Weights of a small transformer language model.
Size: width 576, 9 heads of 64, MLP 2304 squared ReLU, vocabulary 51376, 107M parameters.
Training: a variant of Muon for these matrices, 619M tokens, 4725 steps.
MLP neurons of a small language model. Each row is named by its layer, matrix (up: input weights) and neuron, and shows model dimensions 0-127. Each number is 128 + 32 x the weight over its row's rms, rounded and kept within 0 to 255. Numbers have three digits each.
After each neuron's rows, "fires in" lists the words (lower case) most often at its 100 highest values on Wikipedia text that the model never trained on. A number after a token or word is its count.

L7.up518:100137140106161122145151158112088138190160076134189153161099138108103086093171151096108165147089101152101092117145140119187165153091144133101119102134157160189108093138122094158129151119129116124138175144174118154178104092153100086082154077189173132125172102209096095098131133098193140127147212120153124099102143076119108201166091104138141133130161115154156075132176129134098084060099
fires in: "end" 19, "since" 11, "de" 10, "time" 6, "because" 5

L8.up1476:149122090112133160166122185146094150153112150125112110157138116110088157064160073098155165148173052135139095140101119142055134136166117139139121085126138141093185134161099147108078124150135183068113111092111185088130131197152104098088105127216096120118125109139127116143072119108142162094113108143157176140123182125105154126125178101122162127125136108065141166076133092114086149156074
fires in: "the" 23, "american" 16, "sea" 9, "little" 5

L8.up611:113153095110123135087156058157101111157110082094176080092102164095051111070144090150115167115113087114127109103082163105085101127114124124086106140100072139089103159159173135128114127151130085124116089058067136112132158125143150149111119140105157122021175149150124141133109128169122134110106161112189145103098150098140115135143139092120153156137169116109133113106109185130177052116159
fires in: "following" 25, "of" 10, "all" 7, "1" 5, "on" 5, "two" 4

L8.up345:146136174138148101131101093153119177173099130161134108098136131119091116180131093160075124132078138092118115169174131134077091175099139075145141098096077040156126097131148122144122134134098119165084108129101146139089140085071133170074160131105047091182147126153131132100103132093251134184162082120162097096108121111175146159171090110129102161096142159187064150166090114197153150148091
fires in: "one" 36, "a" 5, "date" 4, "part" 4, "population" 4, "number" 4

L7.up114:097106161113165196151161166124096099150146102151126098206089104117126163153145124092156096183153095127064132109117106164104105116100143184131064100232129174078123084106127155194091132096092140126120134077127069120112094103132167120143099201161194154073131169106093086085044126078123125130152174134113108181163166137138169120166149124063116109181112129131146106097142206194198150139150
fires in: "christmas" 19, "santa" 14, "southern" 8, "costa" 6, "saint" 5

L7.up2275:090103106123123128068153093134133126103178113193121131077139113117074150154157126152076124167163135092068113115143124151106130125145129200081106113146112082150167127160177142105202147091145127154121200137164108110088111082127092101112146115094140144110154166134175094122165098144149195099130134142089096159107151127094079059127109153141071149128106111127152131109128126140144136104124
fires in: "to" 41, "would" 20, "republican" 8, "into" 4

L7.up98:144158137121127179079079069120124106095115082101182206118094061121193132134083106174100174112122130095105167123147112169121059152143205137155139126068114144162138137091126123165124175172128116120129079148104072197156081140089092109084176082147140131085089141154136080095164086086131119087140113057149110110172154172110171147163124113122150164154155084155090098146098132126147118101098
fires in: "first" 26, "manibhadra" 12, "last" 4, "at" 4, "second" 4

L7.up596:133124164081156147180112133154153145162112209143111082150109169088118112121116156095132116154136104082170090140138115076196157134123144120189154143132128124102165018140166120187148138118132121169152158175085160091176154114133137149089120211167176102079180136173162111138159136115109125118111145173154101158084147140110155157153133120092133190074132166102111119172132107104081148179122
fires in: "high" 32, "low" 13, "highest" 7, "lower" 6, "higher" 6

L8.up1032:098128120124100196181087089148155116094147104124117145195081181137076132099163184125137147146135100087174128106223078123157112122145151144129125098139124105104105113154176141112108206107135104153123110132125088138157098130095159086198136088153152133168145104084133114178104160110166150125159121049112070145190122092117116157151149104103135085139107094152116150087140133159121101129148
fires in: "united" 34, "new" 7, "african" 6, "china" 6, "air" 6, "australia" 5